config.toml
hidden_size = 160
num_key_value_heads = 2
hidden_act = "gelu"
norm_eps = 1e-05
positions = "rope"
rope_theta = 42500.0
attn_scale = 0.125
init_std_o = 0.0
lr_mult_down = 2.0
final_lr_fraction = 0.1
batch_tokens = 65536
train_tokens = 383800000
dataset = "wikipedia_en"
MLP neurons of a small language model. Each row is named by its layer, matrix (up: input weights) and neuron, and shows model dimensions 48-111. Each number is 200 + 40 x the weight over its row's rms, rounded and kept within 0 to 999.
A block is one neuron, or neurons of one layer that tend to fire together. After each block is what it responds to, as a language model described it from the Wikipedia text at the highest values.

L8.up206,298,204,233,188,223,147,213,181,218,239,225,216,214,212,277,203,218,205,253,175,200,241,143,180,128,251,228,213,280,168,201,188,291,299,185,197,156,207,120,272,187,151,219,238,247,158,168,250,157,204,197,196,140,200,202,195,236,197,177,209,235,195,214,308
L8.up251,166,277,294,249,232,264,234,308,188,263,269,185,195,216,238,216,219,218,133,227,133,251,173,177,170,245,208,267,196,163,233,157,181,241,203,169,146,184,168,206,250,200,235,146,230,196,261,271,233,229,249,268,205,153,246,217,230,146,249,191,217,213,188,166
L8.up258,200,166,205,214,161,213,187,98,176,210,226,181,189,214,165,284,244,132,110,163,211,252,235,147,231,233,201,241,209,171,218,217,241,243,244,198,207,261,137,157,183,189,239,191,267,144,248,185,233,233,257,212,222,287,218,241,209,255,240,190,273,195,195,201
L8.up460,186,213,247,244,215,225,186,217,145,214,143,204,218,194,187,239,218,230,198,214,241,261,182,175,198,278,132,227,196,254,193,176,276,247,215,237,221,223,207,253,264,220,263,149,167,198,234,297,244,264,196,272,159,158,259,205,244,183,201,181,154,223,179,176
L8.up517,180,142,236,200,249,215,253,217,156,223,252,158,202,198,229,151,267,190,274,187,136,209,168,183,221,195,186,219,213,249,188,154,165,178,239,184,241,229,224,227,240,232,264,209,175,127,241,227,205,157,87,192,194,209,187,245,292,201,148,166,181,167,212,252
L8.up562,235,225,226,183,175,209,239,174,160,140,241,170,162,205,163,169,238,152,174,127,165,213,184,207,132,183,142,248,241,183,220,175,207,231,156,274,243,199,248,205,206,261,251,210,279,228,217,235,267,269,212,172,180,182,202,224,211,194,152,232,223,182,224,141
L8.up566,236,175,269,162,214,200,191,157,187,137,233,250,227,187,187,263,196,220,176,217,213,269,222,185,246,216,151,241,247,222,154,143,201,237,156,226,241,315,197,220,163,256,220,211,152,214,251,257,238,203,230,255,173,169,223,207,225,197,187,141,228,177,234,160
L8.up610,165,224,222,255,261,240,199,194,172,140,198,232,173,171,155,194,242,203,149,192,214,199,153,172,188,210,202,246,242,170,261,219,197,197,149,249,204,203,226,198,228,207,228,180,132,142,208,189,253,238,181,201,173,220,166,211,225,171,239,182,276,246,185,211
Boundary tokens that close a statement: sentence-final periods (also ")." or "".") and the blank line before the next paragraph, heading, list item or table cell in Wikipedia prose.

L7.up64,224,202,189,198,206,217,231,226,219,222,223,123,282,224,273,257,161,220,201,259,181,227,220,202,206,177,204,244,218,242,143,229,170,221,210,95,224,163,254,275,186,201,225,180,207,121,222,225,222,219,137,145,252,215,150,210,203,216,191,224,254,184,193,171
L7.up85,169,125,247,199,207,237,249,278,155,189,170,181,150,224,229,285,246,245,178,231,113,257,193,212,203,220,222,300,204,184,159,169,197,215,222,186,194,148,203,223,201,178,197,190,200,150,193,235,178,222,122,141,146,190,219,189,209,274,228,307,142,228,246,201
L7.up91,186,185,121,148,175,244,262,222,193,102,174,215,229,238,181,208,250,231,191,180,178,236,169,149,195,188,155,254,173,229,197,184,226,283,153,134,195,204,277,301,179,256,304,278,192,160,266,204,239,245,112,177,160,276,220,230,158,208,226,207,195,225,251,249
L7.up238,259,270,267,199,199,234,256,238,140,175,287,151,219,273,245,177,190,179,191,208,142,207,173,214,166,167,215,281,189,133,200,225,270,184,233,167,231,204,241,200,195,181,214,99,199,134,217,156,230,198,192,230,180,262,164,315,219,269,245,214,236,240,64,257
L7.up417,102,234,187,136,277,185,278,204,224,165,227,121,215,251,182,164,256,187,195,205,163,179,216,248,110,199,194,232,202,229,219,177,173,162,205,138,258,188,252,211,190,222,200,253,194,133,219,156,131,232,223,176,205,244,240,162,158,177,193,192,261,259,200,284
L7.up432,199,225,218,132,159,217,282,209,181,207,247,169,230,195,199,223,223,246,221,236,146,248,245,189,163,162,203,240,198,261,195,222,204,194,155,209,249,174,230,285,216,247,224,168,245,168,146,190,288,222,205,168,135,208,137,236,116,184,153,229,151,285,216,195
L7.up484,120,211,180,171,187,149,273,201,216,242,218,142,206,232,281,232,222,257,160,160,146,164,185,206,266,151,159,257,260,237,199,203,204,175,230,257,201,232,207,218,265,250,218,171,214,180,178,187,249,265,188,208,113,233,130,153,215,248,258,174,160,196,277,178
L7.up522,286,75,232,175,265,232,237,180,143,107,166,154,189,186,197,220,211,210,291,202,206,237,225,184,206,206,219,229,237,260,181,195,245,182,187,140,196,237,174,189,216,205,210,231,301,230,147,198,162,196,178,145,184,215,242,254,165,195,172,229,268,193,136,174
Short word-internal pieces in the middle of long multi-token words, often Latinate or technical, e.g. civil-iz-ations, Prom-in-ent, resp-ir-atory, diagn-ost-ic.

L8.up88,185,164,159,251,260,226,248,240,259,197,205,260,148,187,262,188,161,219,210,149,176,202,207,264,142,227,190,232,153,225,169,259,180,223,194,212,237,201,154,195,217,244,234,291,161,184,188,108,243,112,203,206,257,216,135,201,241,184,166,163,135,202,181,169
L8.up159,235,185,205,153,211,195,231,217,161,269,249,146,159,154,138,193,189,201,235,134,197,235,210,226,197,167,240,256,272,184,210,215,210,183,135,179,168,179,198,220,207,201,218,207,242,181,188,182,122,143,156,217,198,207,309,232,245,202,199,213,156,111,215,247
L8.up220,215,223,206,177,232,204,254,253,137,175,271,168,203,222,250,167,133,196,172,204,192,225,158,218,174,212,175,220,224,202,180,161,262,213,93,200,204,201,154,232,212,157,227,188,180,123,235,224,187,169,164,97,146,209,175,147,232,261,250,203,133,172,167,206
L8.up284,211,180,143,206,233,258,202,238,193,256,234,162,112,156,180,210,170,164,212,114,210,182,255,133,233,245,113,196,210,232,190,225,116,176,212,172,211,219,201,158,250,196,225,260,204,214,222,147,189,166,242,233,245,213,179,207,277,244,203,249,193,139,223,220
L8.up296,200,197,234,177,210,176,168,243,156,166,276,185,213,196,209,181,170,203,209,238,210,202,264,202,210,226,131,168,329,252,218,211,202,213,149,181,174,235,170,169,174,214,199,220,197,285,183,176,137,273,125,223,202,214,206,142,180,145,191,195,231,116,216,255
L8.up308,192,176,171,233,263,166,252,183,216,211,229,210,128,213,212,280,236,240,167,230,160,162,156,272,216,210,210,225,103,194,168,227,201,232,221,209,155,195,172,124,273,124,128,182,209,246,189,271,161,177,287,157,124,196,189,151,249,189,146,202,227,169,171,232
L8.up466,227,189,191,225,252,215,196,190,162,251,227,173,185,186,236,156,253,196,136,142,170,190,237,183,187,197,226,227,200,257,189,247,185,220,253,156,194,182,257,237,197,234,220,175,162,211,199,209,123,160,217,234,226,177,186,256,248,262,150,194,220,214,188,197
L8.up563,270,154,159,234,261,139,173,212,154,244,203,153,143,178,253,186,149,211,260,187,188,135,177,249,223,155,184,198,265,182,79,190,188,150,127,175,159,203,231,210,251,167,195,255,172,173,192,178,176,131,177,169,172,189,229,243,260,216,207,127,170,190,172,231
Final piece of a noun naming a role, type or category that a subject is predicated to be, often an occupation, e.g. footballer, landowner, co-author, actor, tributary.

L3.up114,148,181,186,237,190,220,262,111,250,208,211,119,208,204,160,200,148,242,249,211,216,247,237,207,232,226,237,203,240,133,237,170,260,131,189,180,165,178,282,216,225,254,162,186,97,278,300,201,156,167,205,198,212,191,146,217,223,201,240,203,293,221,162,275
Opening pieces of words split into sub-tokens, mostly be in beverage, bezel, beaching, beating, plus F, re, en; weaker on and joining phrases.

L3.up431,238,242,175,174,165,232,186,187,171,229,221,219,164,188,244,297,246,146,115,211,174,183,236,232,146,261,179,182,155,211,214,191,226,223,279,153,217,240,182,221,215,255,163,264,259,168,219,269,257,129,180,232,177,176,239,238,222,231,173,235,241,164,220,234
Linking words in biographies and articles: copula/auxiliary verbs after a subject (was, has been, being, served as), "one of"/"many of", plus "Preceded by" succession boxes and table headers like Awards, Pos.

L7.up1,197,186,179,155,195,194,255,241,211,196,182,243,193,191,215,186,235,174,208,189,148,178,242,293,177,161,107,229,171,250,208,179,170,197,186,139,239,225,167,230,220,261,236,247,192,209,255,205,158,206,230,201,173,184,239,219,197,154,210,316,214,214,188,192
L7.up8,228,235,243,182,206,170,203,206,136,209,195,253,241,221,201,234,139,181,232,185,157,128,224,200,212,186,163,138,141,235,204,184,203,160,198,177,176,191,178,185,182,177,230,185,172,133,199,182,106,188,227,166,209,257,238,215,173,184,192,269,255,206,209,187
L7.up56,106,222,188,232,165,169,203,178,166,218,237,199,140,160,164,239,189,152,150,236,231,203,167,229,226,174,168,256,109,204,220,199,169,272,144,215,252,192,83,167,185,217,203,213,293,200,213,184,211,124,188,255,214,251,273,104,228,204,210,259,140,227,156,165
L7.up89,188,252,213,228,224,268,194,201,170,262,205,149,127,204,227,205,224,201,179,200,187,103,202,237,169,181,272,232,230,228,289,201,156,247,221,113,217,253,199,196,221,227,192,154,181,159,164,188,202,218,235,154,159,171,116,183,257,188,213,213,191,227,209,124
L7.up105,220,173,157,217,263,229,195,174,177,217,211,209,182,182,165,263,234,278,271,176,144,237,257,200,107,225,238,189,156,208,268,130,147,207,219,235,211,184,150,204,218,236,192,205,210,181,191,251,258,210,209,224,205,149,187,155,146,182,217,242,262,245,247,237
L7.up153,228,220,170,155,268,189,170,131,179,187,247,172,222,234,251,175,226,220,198,191,141,174,188,201,292,240,196,161,212,225,176,270,181,296,181,254,219,179,162,204,198,186,213,123,171,211,308,165,170,206,164,101,228,271,225,212,241,193,234,209,238,215,240,171
L7.up156,205,152,206,191,133,199,238,201,213,268,238,235,242,251,185,264,203,247,239,155,198,187,231,232,250,215,176,190,203,248,156,203,203,225,244,184,237,204,166,123,213,214,224,182,177,226,207,206,269,173,145,238,239,240,136,117,239,149,170,181,268,182,187,201
L7.up405,233,231,194,117,168,208,222,207,199,253,255,119,264,146,216,220,293,200,94,187,195,201,242,205,206,222,181,252,250,110,163,215,191,168,238,121,160,211,203,189,215,226,217,242,208,224,249,156,224,271,204,212,245,233,194,140,193,240,163,203,199,196,232,180
Main verbs, mostly was or is, right after a sentence's subject name or pronoun in biographies, e.g. Hill was, He was, Atlas is.

L3.up500,219,166,202,196,300,228,149,303,187,263,202,185,217,235,208,195,188,163,121,192,179,269,203,168,162,195,199,194,219,194,244,104,174,225,186,240,153,192,268,224,188,131,264,216,156,187,257,209,225,237,282,230,117,170,186,199,258,204,234,131,139,213,165,228
Line breaks ending a line, paragraph, infobox field or table row, and sometimes sentence-final periods, where a new item, heading, list entry or sentence starts next.

L8.up162,169,179,223,174,197,308,197,194,167,227,206,151,226,200,198,244,221,193,276,177,250,206,190,211,131,240,198,181,182,152,247,203,183,158,191,223,235,151,266,239,248,254,255,207,208,214,148,229,196,136,173,213,211,154,216,246,210,195,145,200,197,171,183,155
L8.up202,140,216,279,152,253,276,304,157,200,224,139,174,195,224,166,196,213,161,255,239,250,204,136,162,187,254,216,167,199,251,169,147,190,213,260,170,187,191,234,131,172,253,189,126,172,144,200,176,170,223,207,196,192,126,203,156,211,163,152,201,229,207,215,158
L8.up323,223,264,117,204,280,169,177,177,174,164,190,197,235,222,218,239,234,197,201,195,148,289,203,298,195,227,198,155,238,184,182,119,205,259,238,197,258,203,190,178,158,214,158,190,187,157,212,198,196,158,230,255,153,143,210,191,170,150,156,108,236,169,108,173
L8.up333,224,241,211,143,260,204,223,172,179,188,258,174,221,164,168,271,250,231,222,180,180,264,192,286,203,180,207,161,254,266,172,201,222,199,215,185,166,222,223,182,205,244,187,186,140,173,282,174,171,175,187,207,139,162,265,295,165,228,152,187,235,245,213,185
L8.up377,202,293,202,236,161,171,249,206,225,331,176,192,182,175,243,156,218,161,184,251,151,289,206,184,217,203,287,194,185,224,144,272,197,184,204,258,245,202,208,244,195,196,206,199,262,186,237,247,159,223,217,246,178,223,173,229,207,211,189,195,168,199,160,177
L8.up512,258,269,182,186,216,242,148,154,205,251,177,216,213,187,264,214,287,190,204,168,219,244,221,204,143,204,264,171,194,285,230,234,236,245,261,200,218,215,263,245,206,240,158,215,170,162,168,185,117,218,240,204,169,168,229,162,232,218,208,227,182,228,234,209
L8.up621,171,193,249,175,173,218,246,220,152,214,323,186,248,234,261,249,206,130,221,182,147,278,195,188,175,265,177,161,197,226,235,215,147,198,258,204,205,155,214,234,152,246,177,184,206,213,233,143,173,192,202,210,194,231,188,147,159,224,205,190,212,175,238,280
L8.up630,170,185,207,199,237,182,210,200,252,205,162,168,149,224,205,230,291,209,161,193,144,223,179,266,186,212,216,187,203,233,201,141,192,175,215,133,211,209,213,250,236,190,171,194,207,151,192,239,176,185,216,306,108,266,194,239,150,221,237,201,206,235,240,160
Word-internal pieces of long, often scientific or chemical words, such as the "rm" in thermal, "oc" in biochemical, "lor" in chloride, and "ib" in equilibrium.

L7.up54,157,310,217,153,150,281,193,204,231,184,186,198,134,199,137,187,263,206,121,264,223,305,184,200,236,176,169,203,236,148,172,227,234,166,134,224,149,215,143,180,201,179,164,129,256,161,157,200,177,226,192,216,230,204,188,203,270,221,187,215,226,228,222,204
L7.up88,187,227,199,200,256,169,215,277,208,168,213,179,207,177,180,222,153,188,211,250,116,255,163,145,181,234,152,173,99,240,132,210,219,203,287,77,152,188,212,194,202,251,177,257,147,238,244,153,221,164,253,295,185,234,208,288,183,218,171,198,163,257,212,235
L7.up138,188,214,147,156,161,171,211,230,212,194,203,228,187,193,117,243,166,159,240,211,180,203,151,215,146,173,231,136,229,192,162,230,234,229,192,165,258,206,162,245,280,209,228,182,170,195,175,253,174,211,175,235,154,242,215,155,190,159,194,307,183,170,275,137
L7.up168,103,209,245,181,241,208,254,256,137,220,216,284,251,171,244,174,156,100,145,214,187,116,194,189,238,234,237,228,216,157,134,227,266,193,191,163,173,192,210,143,231,183,143,170,157,155,247,184,247,174,183,216,132,197,209,260,291,158,174,207,199,230,270,171
L7.up184,232,166,170,283,160,228,187,204,177,254,216,232,216,219,217,229,221,188,125,116,198,284,131,189,197,216,200,190,160,164,132,168,274,264,141,204,208,225,152,206,238,270,268,190,189,195,245,235,229,189,256,181,234,246,232,203,205,216,264,257,193,248,227,134
L7.up220,199,157,212,261,273,304,227,194,187,235,197,194,182,200,214,220,182,117,205,163,163,213,185,227,196,261,168,242,197,251,148,201,228,161,203,233,173,196,252,128,239,189,254,140,225,228,191,212,201,189,252,267,128,179,197,182,249,212,231,181,193,276,224,153
L7.up395,192,172,165,161,156,248,265,242,169,223,192,182,204,253,145,171,217,140,169,209,171,266,170,182,203,212,202,184,168,193,219,232,178,285,219,228,260,173,189,185,209,257,194,154,199,199,191,144,185,156,183,319,202,154,170,187,134,187,170,227,254,237,214,105
L7.up431,221,220,263,194,115,228,287,204,137,183,199,252,166,139,181,135,224,133,200,206,194,212,139,159,202,253,186,104,182,149,169,273,229,234,209,228,208,159,189,201,225,181,210,166,171,195,268,160,278,231,196,244,211,225,220,227,202,160,164,237,237,211,305,238
The period ending a complete declarative sentence in Wikipedia prose, often before a line break or a new sentence starting The, In or It.

L8.up13,155,233,240,161,245,186,260,154,239,194,177,216,204,214,170,160,205,207,216,164,166,168,157,238,205,206,201,183,207,202,219,193,193,190,166,156,218,148,266,181,207,193,209,183,264,266,221,194,149,213,226,221,218,162,171,105,180,145,241,163,221,213,250,194
L8.up31,178,162,258,203,196,203,236,206,209,146,158,225,133,185,210,213,169,198,190,170,160,208,150,227,196,213,272,186,176,231,181,204,218,182,188,148,180,226,212,165,115,220,278,162,202,177,197,149,218,182,204,199,207,233,234,197,277,212,192,130,229,185,250,249
L8.up80,225,140,187,223,201,151,138,181,243,225,180,200,217,254,202,222,187,167,252,195,194,165,252,182,179,240,223,185,251,208,203,223,205,245,149,208,138,200,167,246,171,272,153,237,246,261,232,136,167,170,203,193,234,244,197,215,215,261,267,125,194,200,216,227
L8.up98,192,176,260,275,214,225,210,127,207,264,152,232,180,242,106,150,167,238,307,191,195,164,192,232,148,204,183,106,187,187,102,152,161,198,156,192,219,130,236,216,189,114,211,116,224,202,256,167,156,203,183,219,170,183,234,271,179,171,259,179,214,173,208,170
L8.up319,137,237,218,160,170,162,155,190,158,233,237,165,132,228,204,220,258,232,197,191,225,161,263,242,210,162,185,279,213,191,192,194,176,208,185,134,172,216,241,210,208,254,186,138,272,156,213,272,262,195,124,192,257,195,155,219,244,185,237,169,223,233,208,192
L8.up484,155,263,244,238,228,152,183,154,237,180,171,157,197,228,222,245,170,173,225,230,177,186,151,157,205,208,202,82,145,206,215,241,251,199,223,210,205,129,209,247,240,204,195,185,197,317,289,173,228,189,184,250,169,208,212,155,124,196,200,187,223,199,182,157
L8.up546,215,234,179,136,261,184,219,170,207,244,194,262,160,231,217,165,215,223,164,244,274,199,226,219,247,260,164,152,225,211,205,229,169,227,212,230,191,277,253,175,203,183,230,214,249,234,190,216,257,178,222,216,192,223,228,168,198,219,233,155,132,189,234,204
L8.up633,229,204,246,280,217,165,188,200,158,120,182,120,132,280,233,165,163,184,266,157,151,167,200,213,211,217,218,177,160,222,181,203,148,203,227,153,155,214,234,221,179,204,139,168,180,286,204,115,239,157,267,159,156,213,188,165,199,231,212,220,227,165,212,211
Short word-start pieces like he, se, be, De that begin a longer word (hexoxide, seeded, beings, beverages), plus occasional whole words like can.

L3.up119,215,222,234,208,250,112,202,233,227,245,182,180,172,187,168,168,245,135,192,164,206,213,266,152,147,148,179,234,181,175,140,281,204,180,208,207,250,177,209,235,239,251,243,239,184,165,248,267,155,214,163,206,167,155,197,260,149,214,120,196,140,177,217,237
Closing subword pieces that end a multi-token word, mostly -ing, -age, -ation, as in mapping, engagement, hostage, runners-up.

L7.up46,210,264,229,186,223,178,180,183,187,216,187,222,215,266,205,202,200,153,124,232,118,162,249,232,150,197,235,146,251,224,147,251,177,218,250,176,236,167,208,187,262,231,247,256,166,250,306,168,192,225,218,259,192,195,182,215,190,209,187,210,165,238,171,219
L7.up83,180,152,200,140,265,247,221,164,262,199,191,213,236,264,131,214,213,249,180,262,170,141,193,184,152,256,214,179,161,256,223,222,183,226,195,261,202,240,232,230,214,192,263,173,237,215,213,214,222,230,132,181,165,203,156,241,147,167,207,262,254,216,159,197
L7.up237,188,219,138,209,204,116,249,167,204,164,210,246,210,223,266,217,162,104,163,226,170,199,193,226,242,201,219,259,277,197,190,151,208,198,263,193,193,177,186,217,162,231,133,241,230,227,208,194,214,164,266,223,146,180,204,225,123,198,190,244,216,217,259,173
L7.up252,150,143,168,248,249,158,162,150,268,172,242,260,180,190,210,224,231,154,187,160,156,122,215,291,172,240,188,121,267,207,213,254,240,167,134,237,187,197,169,270,220,219,96,158,247,192,271,161,176,161,205,200,209,242,213,189,152,207,214,186,242,123,119,171
L7.up388,198,144,221,239,193,183,206,178,200,234,245,214,199,301,133,245,165,191,314,217,163,158,170,191,195,141,148,169,152,171,226,192,243,242,225,134,146,224,186,180,167,284,138,173,204,176,189,162,227,167,273,175,204,160,133,262,205,251,257,209,290,229,200,269
L7.up519,177,219,214,210,189,186,168,241,248,233,154,195,200,149,240,183,254,174,223,214,128,163,187,234,177,146,260,164,305,217,154,221,201,145,234,160,192,205,243,220,225,225,137,121,201,231,199,208,142,216,197,160,264,154,242,192,160,100,231,218,238,245,167,177
L7.up531,206,287,172,148,162,236,254,150,159,159,222,191,232,200,134,140,192,190,298,214,172,265,225,136,252,173,207,152,258,271,180,206,165,187,138,215,183,181,169,264,231,197,165,246,273,213,229,123,174,181,194,239,224,230,205,117,185,164,251,140,239,218,208,249
L7.up628,129,200,141,233,216,216,253,160,217,151,182,239,209,267,167,244,204,208,267,223,162,175,60,193,199,189,258,184,211,239,166,227,192,147,229,218,211,165,235,245,184,185,128,193,276,214,253,153,170,126,184,144,116,166,257,250,173,162,221,267,239,147,154,204
Short word pieces inside a word split into several tokens, where the rest is predictable: B-le-eds, W-he-aton, mines-we-epers, F-re-edom, teh-s-il.